{"n_layer": 11, "d_model": 256, "n_head": 4, "n_kv_head": 4, "head_dim": 64, "d_mlp": 1024, "vocab_size": 4640, "activation": "tanh_gelu", "norm": "layernorm", "norm_place": "pre", "norm_eps": 1e-05, "positions": "learned", "qk_norm": false, "attn_scale": 0.125, "bias": "all", "tie_embeddings": true, "parallel_block": false, "init": "normal", "init_std_qkv": 0.0272, "init_std_o": 0.0058, "init_std_up": 0.0272, "init_std_down": 0.0058, "optimizer": "muon_variant", "lr": 0.0109, "lr_mult_o": 1.45, "lr_mult_down": 1.5, "beta1": 0.9, "lr_head": 0.00707, "grad_clip": 0.5, "warmup_steps": 200, "schedule": "wsd", "decay_fraction": 0.781, "decay_shape": "linear", "final_lr_fraction": 0.0, "batch_tokens": 65536, "seq_len": 512, "doc_mask": true, "train_tokens": 438600000, "steps": 6693, "dataset": "wikipedia_en"}
MLP neurons of a small language model. Each row is named by its layer, matrix (up: input weights; down: output weights) and neuron, and shows model dimensions 112-239. Each number is 50 + 10 x the weight over its row's rms, rounded and kept within 0 to 99.
After each neuron's rows, "fires on" lists the tokens most often at its 100 highest values on Wikipedia text that the model never trained on.

L2.up211:51 61 41 66 58 64 42 48 52 45 47 69 38 53 77 54 41 48 47 48 58 44 46 53 62 63 52 42 49 36 41 47 42 44 45 58 65 40 51 41 72 36 44 57 41 47 34 65 46 64 65 65 30 49 55 42 33 39 62 47 62 38 40 46 56 50 44 55 49 65 40 36 46 58 60 38 53 35 45 52 54 51 53 41 63 56 49 37 53 62 73 40 54 63 37 51 54 53 52 43 42 69 42 53 34 53 60 57 52 35 48 57 55 56 51 53 61 56 42 46 55 54 49 47 41 61 31 44
L2.down211:55 44 58 46 58 69 34 51 52 61 69 49 52 60 50 57 57 44 37 48 48 36 38 52 49 55 51 46 43 38 50 54 60 68 68 63 58 56 43 61 57 45 66 48 41 62 39 65 37 51 49 61 52 51 46 61 33 31 62 41 58 42 54 54 60 55 57 55 41 41 57 41 44 47 61 40 43 60 39 69 59 37 63 52 53 48 39 32 53 46 41 38 49 47 52 61 52 50 63 54 49 38 44 52 40 64 40 70 58 27 46 70 34 64 50 50 38 54 45 64 65 41 43 38 59 58 26 50
fires on: " al", " r", " p", " hold", " van", " Del"

L7.up27:58 46 33 59 63 42 51 54 45 44 60 62 56 63 37 52 44 43 59 31 52 59 64 53 32 36 39 48 49 37 56 55 55 63 64 64 46 66 42 51 59 52 28 44 50 76 43 53 61 52 57 66 38 67 26 45 53 69 52 47 43 56 41 40 54 43 36 38 43 59 53 50 49 59 69 51 34 35 34 44 38 52 57 58 57 49 61 52 35 36 54 51 62 44 54 51 47 45 51 43 45 41 51 30 56 59 42 56 54 60 55 37 70 38 66 55 38 62 47 45 36 48 47 53 43 49 60 72
L7.down27:46 49 44 38 28 48 65 52 39 69 40 31 50 53 45 48 41 51 39 39 55 62 60 53 47 48 35 60 47 63 34 43 58 55 47 22 48 55 48 64 57 48 45 52 53 50 58 62 42 53 38 52 58 41 43 49 48 36 60 62 60 56 58 35 49 70 50 64 35 57 53 61 51 42 67 38 35 55 44 25 46 58 50 53 55 49 28 43 51 64 66 31 40 48 39 47 58 69 61 38 53 65 32 59 43 42 56 36 57 65 49 56 58 50 34 47 57 37 48 44 56 49 40 42 58 53 50 44
fires on: " in", " at", " for", ":", " |"

L2.up646:65 54 48 57 48 37 29 38 52 59 58 50 51 48 58 44 39 66 50 68 31 56 42 41 84 55 59 57 41 43 61 44 33 61 25 56 60 51 56 53 41 61 65 42 60 36 64 52 44 51 30 52 59 44 64 55 53 43 40 48 55 54 43 64 48 49 55 51 63 62 42 48 58 37 61 51 41 36 52 36 56 43 51 44 75 53 59 42 51 64 45 29 41 40 50 45 48 51 55 59 56 45 40 43 40 33 51 29 55 52 50 37 53 52 45 62 39 42 52 53 49 46 44 51 23 51 45 54
L2.down646:72 55 55 39 49 40 59 60 38 39 38 54 42 51 57 59 34 56 17 35 43 56 57 53 56 52 60 43 40 50 55 47 56 51 54 62 55 32 54 47 65 55 81 65 60 41 55 50 55 63 22 56 58 49 45 64 52 56 45 60 53 69 39 51 38 46 52 63 50 62 32 45 51 30 64 63 42 32 56 41 66 33 50 36 56 68 51 29 46 56 29 33 64 47 47 41 40 61 48 33 52 67 44 45 47 51 43 52 37 41 57 35 67 44 57 48 51 59 53 52 38 54 56 55 50 42 63 42
fires on: "ats", " Tra", " miss", " goals", " Ste", " tou"

L7.up894:38 55 43 53 52 47 58 51 61 54 57 63 65 62 57 51 54 48 57 61 52 57 58 57 49 48 42 62 53 36 46 62 19 54 36 50 47 45 82 43 52 55 43 47 59 55 38 59 65 58 49 43 41 63 38 27 60 60 60 24 54 60 63 46 50 62 56 58 54 23 48 46 20 64 53 67 43 34 44 50 41 43 51 55 49 49 46 41 57 48 66 44 57 54 28 41 64 59 58 66 66 45 56 36 49 54 53 50 39 61 62 39 65 58 51 43 46 61 55 62 42 55 45 57 36 21 57 38
L7.down894:49 35 58 50 46 42 42 63 55 53 40 51 55 41 62 57 40 52 48 38 58 46 48 63 45 51 41 41 41 54 45 56 52 36 45 63 57 61 41 58 43 49 59 59 51 40 49 49 47 43 49 49 65 26 40 50 40 44 30 71 52 29 39 64 54 56 58 56 44 62 55 47 55 48 58 48 54 49 54 73 32 61 57 58 61 48 48 56 41 58 40 46 47 57 70 33 44 46 55 43 53 53 47 49 49 49 37 40 58 27 47 61 36 43 54 41 57 51 66 37 58 43 65 45 52 62 46 62
fires on: " of", "'s", " the", "er", "in", "ing"

L8.up549:50 40 75 48 60 25 55 51 35 59 54 32 33 43 52 59 56 50 29 40 38 44 52 41 51 68 49 40 42 61 46 60 82 54 64 67 52 54 37 57 47 51 51 44 64 60 52 53 45 47 50 53 54 59 51 58 38 44 34 49 41 52 38 51 38 46 49 40 55 55 45 49 30 41 37 72 63 47 47 50 56 39 40 56 52 53 47 52 50 54 64 41 53 49 45 70 58 60 54 48 53 63 46 44 51 50 72 55 61 42 42 41 49 62 67 60 58 42 55 32 27 33 68 58 43 44 54 46
L8.down549:48 42 34 55 44 45 39 55 53 55 49 63 50 67 41 45 38 42 48 56 65 62 55 63 44 39 43 55 48 45 59 53 41 42 52 50 48 39 55 62 40 55 52 48 49 44 28 42 64 45 56 34 37 23 37 53 58 53 48 30 54 37 22 46 45 45 57 55 45 33 58 54 40 44 54 32 44 42 50 67 50 23 55 58 32 42 40 48 46 61 48 54 59 55 36 31 45 62 59 41 53 55 49 63 47 60 62 22 47 39 56 52 49 45 55 58 57 52 49 62 44 68 72 54 59 62 62 47
fires on: " have", " has", " had", " than", "ed"

L2.up39:50 55 36 54 55 53 41 45 43 41 33 41 59 49 36 56 47 55 54 69 40 57 34 43 58 57 39 59 40 48 47 43 41 31 40 56 48 60 33 44 44 51 59 64 55 67 70 41 42 35 77 38 55 38 55 61 53 57 61 61 53 45 69 45 51 33 40 37 52 32 45 46 37 60 60 39 66 46 38 33 55 30 52 54 47 48 41 43 39 34 51 56 28 51 61 59 50 47 43 73 64 41 31 54 68 68 48 53 48 50 49 49 59 60 60 56 48 51 37 60 60 46 47 51 39 42 48 49
L2.down39:52 35 60 36 63 51 46 65 42 53 56 45 37 49 25 42 51 50 38 36 62 40 39 45 58 47 53 52 58 37 66 47 50 47 50 51 52 52 57 37 37 54 66 39 49 48 49 61 28 30 57 56 56 44 68 49 40 49 63 44 53 59 46 48 63 52 54 55 42 45 47 73 69 54 59 45 59 51 58 71 54 37 46 46 54 29 61 52 51 48 69 40 45 45 56 42 52 67 53 43 50 73 63 69 49 29 34 48 52 32 58 38 39 52 22 50 58 43 58 39 63 44 70 58 56 58 37 54
fires on: "9", " University"

L8.up104:50 57 48 63 46 62 46 67 40 51 45 61 52 58 64 63 47 53 40 70 56 45 70 47 45 58 70 42 51 74 49 57 44 38 48 60 38 55 48 32 55 50 45 57 46 48 40 57 51 40 48 50 69 43 52 57 36 59 45 56 42 61 46 66 53 48 42 56 53 38 37 45 35 58 52 59 56 39 53 46 64 56 43 28 42 53 65 59 38 42 50 35 50 47 41 63 40 23 46 30 50 53 40 45 46 44 44 50 47 39 54 38 52 38 42 50 66 40 60 51 48 53 46 72 61 78 44 44
L8.down104:64 78 57 30 32 48 33 44 40 53 53 52 40 38 46 52 48 45 64 43 58 47 48 56 56 61 53 41 48 66 52 49 54 53 48 51 31 42 64 50 36 37 47 61 42 46 47 34 55 68 63 62 60 65 56 40 62 75 33 58 40 53 50 51 60 54 59 56 65 26 61 49 52 47 55 58 48 57 43 63 33 35 49 47 39 45 46 46 51 47 42 59 46 69 56 43 51 71 47 73 54 46 51 46 53 45 47 47 49 63 41 44 32 58 49 39 49 46 54 41 56 42 60 51 51 47 46 49
fires on: " P", " Y", " F"

L8.up703:53 45 38 67 62 52 43 42 57 35 58 56 48 54 32 46 46 53 48 30 23 35 33 50 56 66 36 51 60 59 62 52 58 60 60 42 44 48 48 60 37 55 61 29 61 62 62 75 61 28 51 50 45 46 55 34 49 46 38 44 42 61 25 46 48 44 41 59 42 66 68 48 43 47 63 36 71 52 56 44 51 59 47 63 55 47 57 64 46 38 43 50 38 72 46 43 56 38 69 64 50 47 44 53 60 56 52 28 58 39 37 57 55 58 45 52 57 39 64 45 43 46 43 43 50 58 58 45
L8.down703:54 51 51 52 50 56 47 48 30 57 43 53 43 61 45 42 62 30 45 53 59 40 37 60 57 33 43 46 65 42 60 58 46 44 56 35 65 43 57 47 52 47 43 44 48 50 29 52 65 69 49 52 53 50 37 45 44 48 50 61 69 53 55 47 55 55 61 56 62 38 67 32 37 55 53 44 46 42 50 54 54 58 51 64 47 47 40 42 51 58 50 43 58 44 47 62 56 56 52 59 62 50 52 59 46 35 49 58 38 67 44 58 48 33 30 42 61 65 47 38 31 30 62 48 55 48 49 51
fires on: "ar", " an", " this", " Kar"

L8.up96:48 38 67 43 46 63 59 49 54 27 56 54 57 42 51 41 52 58 50 47 57 50 51 49 35 70 55 67 53 42 36 65 54 49 37 50 48 43 44 62 56 57 56 64 56 39 55 60 50 48 44 60 48 49 67 49 48 58 51 56 42 44 47 54 68 64 49 37 33 45 44 39 57 53 57 41 39 54 44 27 57 69 47 38 55 52 26 41 28 55 76 43 59 52 45 37 51 42 48 46 45 58 62 42 37 55 44 43 35 48 39 55 48 69 48 44 50 38 58 33 50 56 79 50 42 64 52 59
L8.down96:38 62 69 43 59 41 32 32 61 51 46 47 44 51 58 56 59 45 77 50 60 42 56 55 60 54 60 47 50 53 52 38 34 52 59 60 45 45 44 54 40 45 55 44 44 62 58 43 46 49 34 39 44 45 57 44 58 43 37 47 64 41 45 56 52 38 64 48 63 77 71 55 43 31 52 43 33 37 49 30 44 42 54 39 42 59 50 52 55 65 45 67 47 61 65 62 53 45 57 48 46 38 38 42 56 54 59 48 47 43 34 42 75 39 58 27 57 43 39 59 56 48 45 58 46 48 50 46
fires on: " ", " ex", "2", "-", " pro", "0"

L2.up811:50 51 61 55 48 60 30 40 45 70 46 35 36 39 41 44 55 37 61 57 42 73 44 54 38 53 46 42 50 59 35 40 57 62 61 50 58 50 52 50 54 42 44 46 42 38 51 43 58 53 58 55 28 59 62 45 67 40 60 63 47 32 36 55 11 40 47 68 45 63 48 60 41 46 42 47 38 69 51 41 47 68 55 44 45 38 71 52 52 61 49 49 58 52 28 42 41 45 57 50 37 67 36 55 43 59 44 64 48 56 46 35 43 44 54 58 49 37 53 36 52 39 62 61 39 40 42 50
L2.down811:58 58 56 43 39 62 45 45 54 54 52 48 52 72 56 43 50 47 48 57 62 61 52 51 54 36 44 49 60 44 36 57 40 44 65 62 36 54 46 39 43 49 39 41 44 40 52 48 39 46 46 62 44 51 54 49 76 55 61 53 59 39 59 60 24 29 20 59 45 82 55 64 46 46 52 64 45 32 42 62 59 67 58 55 53 43 55 55 51 52 46 44 51 46 43 57 60 58 51 49 57 49 47 43 55 62 44 49 35 36 50 63 41 67 45 56 36 43 46 36 50 37 35 59 26 60 35 55
fires on: " one", " died", " went", " more", " pe", " came"

L2.up543:48 78 49 63 52 61 55 51 43 42 59 49 37 34 58 35 35 18 62 50 49 46 50 48 45 35 58 48 61 58 66 58 46 31 55 55 46 42 54 12 50 50 42 58 58 57 55 66 49 63 61 61 51 61 52 59 42 39 40 33 44 45 57 52 42 39 55 57 38 71 41 52 47 55 38 46 57 44 53 54 52 52 63 54 51 56 57 57 39 44 54 30 53 43 43 66 43 40 38 50 59 60 55 36 62 63 53 44 52 60 45 50 65 47 38 50 39 53 47 32 55 58 43 57 74 55 48 43
L2.down543:38 56 39 55 53 66 56 52 52 41 60 58 52 42 39 57 49 53 58 43 49 57 37 40 53 48 58 48 34 40 33 36 47 51 48 43 55 53 79 31 54 51 58 40 62 60 53 44 58 23 58 50 47 60 52 39 48 54 49 45 36 42 57 78 34 60 49 47 61 44 45 42 60 52 69 53 51 49 48 62 26 62 35 73 61 45 51 32 35 46 34 40 60 61 59 42 50 57 58 47 56 49 60 63 51 35 45 54 43 48 37 50 40 46 67 53 58 65 46 40 41 62 46 61 56 61 56 52
fires on: "ak", "k", " P", "ap", "ank", " zone"

L7.up695:53 43 37 56 53 53 53 52 47 71 55 45 47 49 59 52 51 41 57 46 48 61 47 44 43 51 47 57 57 55 38 48 54 75 45 45 52 69 43 61 55 39 64 34 57 49 32 60 36 67 37 43 52 57 39 55 39 62 44 76 53 44 41 52 49 54 35 39 40 58 55 63 25 56 47 52 41 52 49 30 50 76 55 61 60 53 57 41 43 46 50 47 51 37 60 48 50 53 62 79 49 72 46 37 73 44 51 67 38 47 33 57 53 42 71 51 46 52 75 59 41 60 55 55 56 49 69 48
L7.down695:46 48 55 54 48 49 36 52 59 52 47 55 49 59 64 50 49 38 64 48 65 30 37 56 58 58 52 46 42 60 66 54 46 59 51 57 47 45 25 46 47 60 35 43 39 47 64 41 58 65 39 48 55 35 57 57 47 53 52 62 59 60 38 37 46 49 41 63 32 40 41 52 44 61 63 53 56 32 53 53 44 45 48 56 59 38 52 53 42 58 55 53 45 47 39 34 70 33 48 38 66 53 43 58 55 27 46 53 53 63 65 55 56 70 41 53 39 64 45 44 62 46 51 55 45 69 36 40
fires on: " |", " P", " G", " E", " S", ":"

L7.up96:61 42 45 57 33 40 66 68 37 70 50 61 48 52 52 43 29 49 64 69 72 37 53 56 54 49 49 60 56 56 43 68 46 52 40 50 57 52 62 44 35 40 41 53 62 45 42 44 51 49 45 38 56 48 44 41 63 47 71 51 33 51 49 58 64 40 55 52 55 52 42 58 42 55 53 52 45 47 55 39 58 57 50 53 68 56 52 32 41 38 45 56 49 61 38 55 54 58 45 54 45 29 52 52 52 54 36 46 64 66 65 37 54 46 65 47 55 56 25 47 50 44 41 46 40 49 46 39
L7.down96:60 57 50 66 56 46 41 51 55 47 64 44 44 48 55 50 50 40 45 27 34 49 54 47 36 47 45 26 56 60 57 45 43 46 57 46 45 38 43 26 63 55 63 53 50 44 53 52 45 52 59 36 48 56 48 36 47 59 30 47 52 50 62 40 58 53 75 63 51 42 63 42 39 48 63 34 52 60 56 52 35 48 59 60 29 37 35 73 32 57 60 37 52 38 50 42 63 37 53 49 45 74 51 64 57 52 51 53 31 37 37 51 51 60 47 57 54 52 60 47 42 69 51 47 57 44 38 55
fires on: " the", ":", ".", " of", "ul", " a"

L8.up869:49 40 55 45 57 48 65 48 48 48 43 41 57 43 50 47 57 70 50 55 39 54 65 34 57 71 53 48 49 56 51 35 45 48 60 46 50 53 47 46 43 56 61 43 35 31 40 55 59 53 54 53 26 49 61 51 56 67 46 41 35 49 44 55 49 68 29 29 65 52 54 52 33 68 49 63 60 56 48 55 58 35 57 38 64 56 51 54 40 65 52 62 38 53 43 49 46 51 51 44 57 40 68 38 54 63 71 50 40 61 44 39 54 57 57 59 52 52 43 43 58 42 66 49 46 45 39 55
L8.down869:29 40 54 47 35 49 53 39 56 59 62 53 49 64 39 38 45 57 58 31 41 45 51 54 39 52 56 45 35 63 48 38 58 52 36 36 51 53 64 60 55 37 52 63 60 45 45 63 59 66 47 74 51 32 54 67 60 66 53 25 58 62 35 60 36 50 44 38 49 50 59 43 34 57 54 45 63 56 67 59 46 46 64 47 45 60 55 62 49 63 46 54 28 50 41 41 52 37 49 54 45 39 48 40 54 37 53 38 51 46 47 47 51 51 41 39 53 47 65 19 49 50 54 64 82 50 42 59
fires on: "S", "-s", " ass", "s", " cons"

L8.up704:56 53 32 56 43 69 56 47 30 77 39 50 33 55 70 49 59 46 55 33 55 53 53 56 42 36 47 34 71 56 64 57 51 52 53 37 41 50 61 54 46 47 34 43 51 36 58 55 69 49 62 46 50 56 38 55 60 39 74 54 39 50 38 44 60 69 46 50 47 74 74 34 61 56 37 30 50 44 51 54 70 54 53 49 45 49 62 36 46 52 53 53 56 43 49 41 36 16 47 58 62 62 37 44 34 36 32 36 58 62 54 49 63 42 39 50 55 37 50 42 48 41 60 45 47 40 46 46
L8.down704:37 58 52 47 44 44 37 48 61 34 58 41 72 46 42 71 49 77 44 40 36 40 51 45 70 59 49 65 52 43 50 59 43 38 51 47 58 40 39 49 41 30 60 51 52 47 56 54 35 58 56 76 56 56 56 63 51 47 52 33 63 38 65 56 46 33 61 43 39 33 43 50 52 28 77 57 44 59 56 36 35 49 46 53 30 32 63 77 59 36 55 38 37 44 55 36 59 74 40 51 56 45 61 61 51 44 51 51 50 57 50 48 52 56 41 42 45 62 52 68 46 47 59 66 44 40 56 56
fires on: " for", " of", " from", " and", " \""

L5.up181:60 31 51 45 37 71 57 60 46 41 49 62 48 54 59 46 42 40 68 63 67 47 44 54 53 51 53 41 58 27 37 54 56 46 38 54 67 48 47 37 47 39 42 52 35 73 52 38 59 58 50 45 60 57 44 55 58 47 42 56 59 61 54 69 60 40 37 55 62 52 60 78 49 63 37 41 66 41 24 45 51 66 35 44 43 51 46 50 62 46 58 62 56 48 51 59 46 49 53 55 46 38 50 42 63 48 36 40 65 50 45 44 47 61 51 67 53 63 57 49 43 32 36 48 61 62 47 57
L5.down181:47 47 44 42 52 55 32 43 50 49 49 48 33 51 59 43 58 44 38 63 61 48 42 66 56 42 48 50 38 41 55 60 56 71 47 48 63 62 65 52 83 54 40 53 43 45 43 57 40 43 69 61 47 57 49 62 60 63 48 50 52 42 54 44 56 36 44 45 51 50 65 35 48 55 67 57 40 69 58 50 53 56 37 35 51 32 49 59 53 50 43 41 32 24 55 46 59 37 50 54 48 55 45 43 53 67 52 55 53 66 63 37 24 41 45 40 58 62 47 48 66 50 46 50 46 47 48 46
fires on: "u", "im", "ig", "em", "ab", " "

L8.up650:37 33 43 68 54 46 46 56 53 63 47 54 48 54 60 54 58 41 56 50 30 54 55 49 55 38 32 44 57 57 55 49 38 56 54 61 40 68 54 36 43 40 50 48 54 38 57 55 48 54 43 47 53 50 33 41 43 61 45 46 67 34 36 53 57 42 47 37 49 67 60 67 46 57 59 33 56 60 52 58 41 72 58 48 54 53 38 39 50 53 36 61 23 54 33 64 64 35 56 48 47 49 47 49 57 50 38 46 50 38 51 55 46 50 64 66 51 54 51 36 45 33 33 50 54 58 58 35
L8.down650:45 64 47 50 58 52 40 40 47 44 48 56 50 45 41 61 42 50 54 50 61 36 45 33 48 45 34 46 46 52 37 45 53 39 30 64 58 69 38 43 56 39 54 44 94 51 65 50 53 29 52 50 51 44 59 60 50 61 66 69 49 40 47 45 52 61 50 58 49 76 39 28 39 65 46 30 57 55 64 64 52 55 36 50 51 58 48 39 62 55 36 54 39 45 54 47 43 44 36 39 39 43 64 50 58 56 33 66 47 60 38 44 56 42 40 45 55 43 36 54 43 53 65 42 56 57 49 55
fires on: " an", "An", " |\n"

L7.up330:47 49 51 38 56 46 41 50 49 48 52 49 43 43 47 57 43 45 61 42 30 54 30 42 45 71 46 49 31 34 44 52 53 49 45 40 44 44 49 51 55 62 40 53 42 46 52 40 42 49 58 45 43 58 59 45 55 54 54 60 39 76 53 59 58 29 65 68 48 54 73 51 64 66 54 60 49 56 45 45 60 54 45 68 41 49 44 51 51 36 52 51 51 51 45 51 47 63 53 57 31 42 38 29 56 45 34 64 72 57 59 66 33 34 54 68 47 54 71 50 60 37 50 39 68 54 49 71
L7.down330:51 51 28 40 48 46 50 50 56 53 46 52 54 56 49 65 44 47 32 33 45 28 55 54 52 61 52 48 43 62 55 47 48 42 48 49 53 57 43 51 43 65 37 46 46 46 42 63 32 60 65 53 43 51 49 47 41 80 48 37 56 71 51 57 41 55 51 39 37 64 56 41 81 52 56 29 45 75 33 46 55 62 59 49 32 40 47 62 66 63 49 38 64 62 53 48 60 61 34 57 36 47 51 51 51 40 47 66 73 47 54 44 31 59 51 31 40 48 45 63 66 46 41 39 57 49 46 47
fires on: " v", "i", "im", "ig", "u", " prom"

L8.up529:60 54 64 43 41 54 64 47 58 66 41 37 69 59 47 36 57 65 51 28 42 42 27 55 45 39 52 39 51 42 50 49 58 49 44 55 59 34 47 67 55 50 46 47 32 54 31 64 43 49 38 50 52 45 47 52 58 51 61 52 44 35 42 43 68 72 49 43 54 55 44 43 48 59 58 50 40 43 45 52 61 56 70 47 60 51 58 39 38 56 65 46 49 52 45 46 50 69 61 44 60 47 60 45 32 42 44 43 45 43 61 55 64 61 46 44 55 45 34 29 38 57 43 63 42 58 65 56
L8.down529:49 51 40 53 37 43 65 44 51 44 60 45 39 55 45 59 45 50 56 65 47 56 52 48 60 51 49 59 53 47 58 53 41 67 79 37 29 54 41 53 53 43 54 49 59 39 47 57 57 57 58 59 55 32 47 82 52 38 43 56 37 40 47 48 46 35 34 60 32 47 49 50 56 28 42 49 60 63 43 51 54 65 29 42 48 44 38 47 25 70 42 55 54 45 61 63 51 51 57 43 44 27 38 53 38 38 34 48 35 34 49 45 57 45 50 53 42 54 51 69 48 32 48 57 41 49 47 52
fires on: " ", " an"

L8.up993:48 47 34 45 41 61 29 30 57 65 61 48 55 45 50 54 48 53 44 47 34 50 49 50 55 41 51 55 54 56 40 46 53 51 42 41 46 35 56 49 55 47 41 52 48 32 61 70 48 50 43 42 44 40 57 24 61 48 60 37 63 40 46 44 43 62 58 52 54 55 52 47 42 61 33 53 46 64 44 66 55 53 50 48 50 54 71 52 43 45 58 31 50 40 44 45 63 67 53 37 63 38 47 68 56 44 53 58 47 46 58 43 46 48 38 46 35 49 47 48 49 53 58 58 73 42 44 67
L8.down993:53 42 68 43 58 45 61 59 40 55 35 63 60 49 54 47 63 69 54 58 57 61 61 41 49 51 37 52 34 47 47 44 54 55 55 56 56 50 38 57 32 49 62 31 55 48 53 37 56 56 47 47 38 67 38 45 48 69 49 44 52 41 41 53 57 42 25 32 56 49 48 60 49 32 53 48 53 38 46 57 52 61 51 52 46 59 29 56 35 55 35 57 53 50 58 52 41 51 51 57 47 58 48 48 60 56 49 29 59 45 63 55 42 49 44 34 48 49 49 34 73 71 64 47 44 61 60 43
fires on: ",", " \"", " ", " |"

L2.up607:37 61 66 42 53 42 48 54 48 42 44 48 51 56 42 52 37 52 66 52 52 47 62 58 59 44 39 45 53 58 54 40 53 62 42 61 46 42 41 55 47 32 43 59 36 44 33 77 44 37 55 42 42 52 48 35 45 34 39 50 53 57 63 60 43 41 47 46 50 62 53 44 70 47 54 79 41 34 50 40 43 59 56 39 33 56 52 49 65 55 53 63 70 55 52 62 54 52 53 52 51 67 67 52 36 43 54 58 45 41 59 45 57 31 48 47 52 45 35 57 44 50 46 52 43 50 41 71
L2.down607:43 39 47 64 32 44 30 57 40 59 72 58 43 48 53 60 50 70 47 58 50 51 56 53 50 35 53 68 45 49 44 39 64 40 33 43 63 50 49 39 53 50 43 24 40 49 63 49 68 54 65 45 42 57 34 60 49 49 54 43 48 82 52 56 45 62 62 47 46 49 51 44 56 41 54 51 44 61 65 40 38 47 65 69 44 40 47 48 59 45 51 42 49 46 47 48 43 38 37 44 66 42 56 52 59 56 59 48 38 49 54 68 40 56 46 41 62 28 59 51 45 37 45 56 43 46 38 41
fires on: " c", "C", "rac", "-c", "RA", "TC"

L5.up335:37 52 61 48 46 57 34 36 47 58 48 43 37 30 46 64 64 58 48 50 39 56 70 42 43 38 34 48 49 49 43 56 64 43 54 53 29 51 59 52 50 45 39 51 42 47 56 56 40 54 47 47 57 50 56 57 63 55 52 39 49 51 43 52 53 57 43 49 26 51 44 60 36 59 50 50 38 54 49 53 53 56 43 64 65 52 54 48 49 43 64 32 64 54 49 30 51 67 49 38 37 44 48 49 50 49 55 46 50 36 52 46 69 35 41 55 56 61 43 46 52 45 50 55 37 55 46 37
L5.down335:53 37 46 39 50 39 42 67 44 47 51 44 64 49 48 50 40 49 38 54 66 58 38 73 49 37 61 55 44 54 52 40 42 57 57 48 68 46 47 49 48 50 61 56 73 54 48 50 50 47 74 68 59 69 57 72 44 43 68 55 48 42 40 34 41 44 45 60 58 50 42 43 60 38 36 49 40 46 40 53 42 51 50 52 57 54 46 65 33 53 38 64 50 61 62 55 65 36 59 60 45 67 42 35 51 44 54 40 51 53 41 42 40 74 66 64 58 50 53 43 52 58 64 38 55 31 53 44
fires on: " ", " (", "|", " where", " |", "ic"

L8.up164:48 61 42 67 52 63 51 54 39 61 62 39 60 38 66 51 40 58 41 40 66 53 48 53 57 48 41 53 51 28 73 49 39 58 43 54 45 68 54 41 55 62 47 44 45 43 45 45 42 55 49 59 43 45 53 43 58 36 56 65 58 34 39 50 51 63 36 61 30 69 62 60 56 51 68 55 54 54 60 52 47 58 46 46 52 46 67 63 53 37 53 51 40 44 44 49 64 44 40 52 53 40 42 51 58 52 47 61 52 41 37 53 57 40 74 59 48 54 55 32 56 55 46 44 65 68 64 44
L8.down164:42 58 44 63 60 58 54 43 46 49 48 36 40 58 47 46 53 73 64 54 53 70 51 45 52 43 67 65 43 32 44 26 29 45 49 26 55 46 62 48 48 54 35 66 52 48 44 57 53 47 64 48 42 31 62 71 67 32 52 35 40 43 44 48 55 54 74 54 68 37 49 43 58 53 46 58 78 52 57 55 52 52 41 50 62 54 39 56 55 51 58 48 56 75 47 42 51 65 34 39 56 45 54 43 47 30 29 37 46 44 57 47 36 44 63 35 59 70 42 55 34 44 56 49 53 61 68 49
fires on: " an", " ro", "oy", " man", "al"

L8.up366:63 53 64 57 40 67 47 56 53 53 45 50 57 60 37 43 46 64 49 37 34 66 62 40 41 62 57 33 50 53 46 29 51 53 56 74 34 69 60 41 36 39 55 60 42 45 53 49 44 53 53 47 52 59 64 35 48 36 39 44 50 46 31 46 46 60 50 28 47 64 62 35 27 41 27 62 58 65 53 61 44 58 57 64 49 62 38 45 38 61 38 40 57 32 38 58 59 52 44 69 67 46 58 46 51 67 56 53 40 50 41 46 53 44 34 46 30 47 52 38 52 52 59 59 47 42 33 67
L8.down366:61 31 42 43 49 63 60 30 61 47 49 41 52 59 43 52 60 37 34 71 69 44 42 66 50 54 41 58 44 52 58 51 46 60 44 50 42 55 50 56 56 50 47 41 51 44 54 47 49 66 62 42 59 55 58 64 55 55 52 54 43 56 47 42 53 43 61 42 53 46 42 59 52 56 54 61 55 55 52 27 59 49 76 42 77 42 40 57 65 51 55 60 54 40 64 45 55 46 59 45 53 43 52 55 69 47 56 44 61 40 59 50 33 50 52 29 43 64 39 37 71 45 53 47 60 61 56 51
fires on: " ", " res", " cons", " s", "s", "res"

L5.up53:64 64 41 61 46 55 53 33 37 35 47 53 41 50 55 46 54 57 54 27 46 58 29 53 57 40 45 48 62 46 66 41 50 66 48 60 52 44 55 58 45 64 37 46 63 46 44 71 61 44 49 74 61 48 34 56 48 53 51 48 55 42 52 51 29 60 31 66 44 49 50 54 48 45 44 52 49 32 51 57 59 39 51 55 59 56 49 41 41 53 54 63 44 50 62 44 38 43 55 60 59 46 50 31 54 64 52 50 41 37 45 30 56 48 44 50 48 52 55 58 33 39 43 57 69 36 42 50
L5.down53:47 70 53 51 44 57 30 43 55 34 32 45 54 42 50 36 61 50 49 62 46 44 34 49 57 48 59 63 62 51 66 56 41 47 51 56 54 45 35 23 63 34 49 59 42 50 70 30 55 45 57 41 50 54 56 54 57 37 46 41 54 45 46 57 51 61 52 48 56 42 51 78 54 33 49 47 36 52 52 51 50 46 48 51 39 53 62 50 41 53 50 30 53 58 50 39 52 63 49 46 73 61 54 52 42 43 42 50 35 65 55 47 67 44 54 40 53 74 56 53 41 65 42 51 61 47 49 52
fires on: " of", " for", "ik", " N"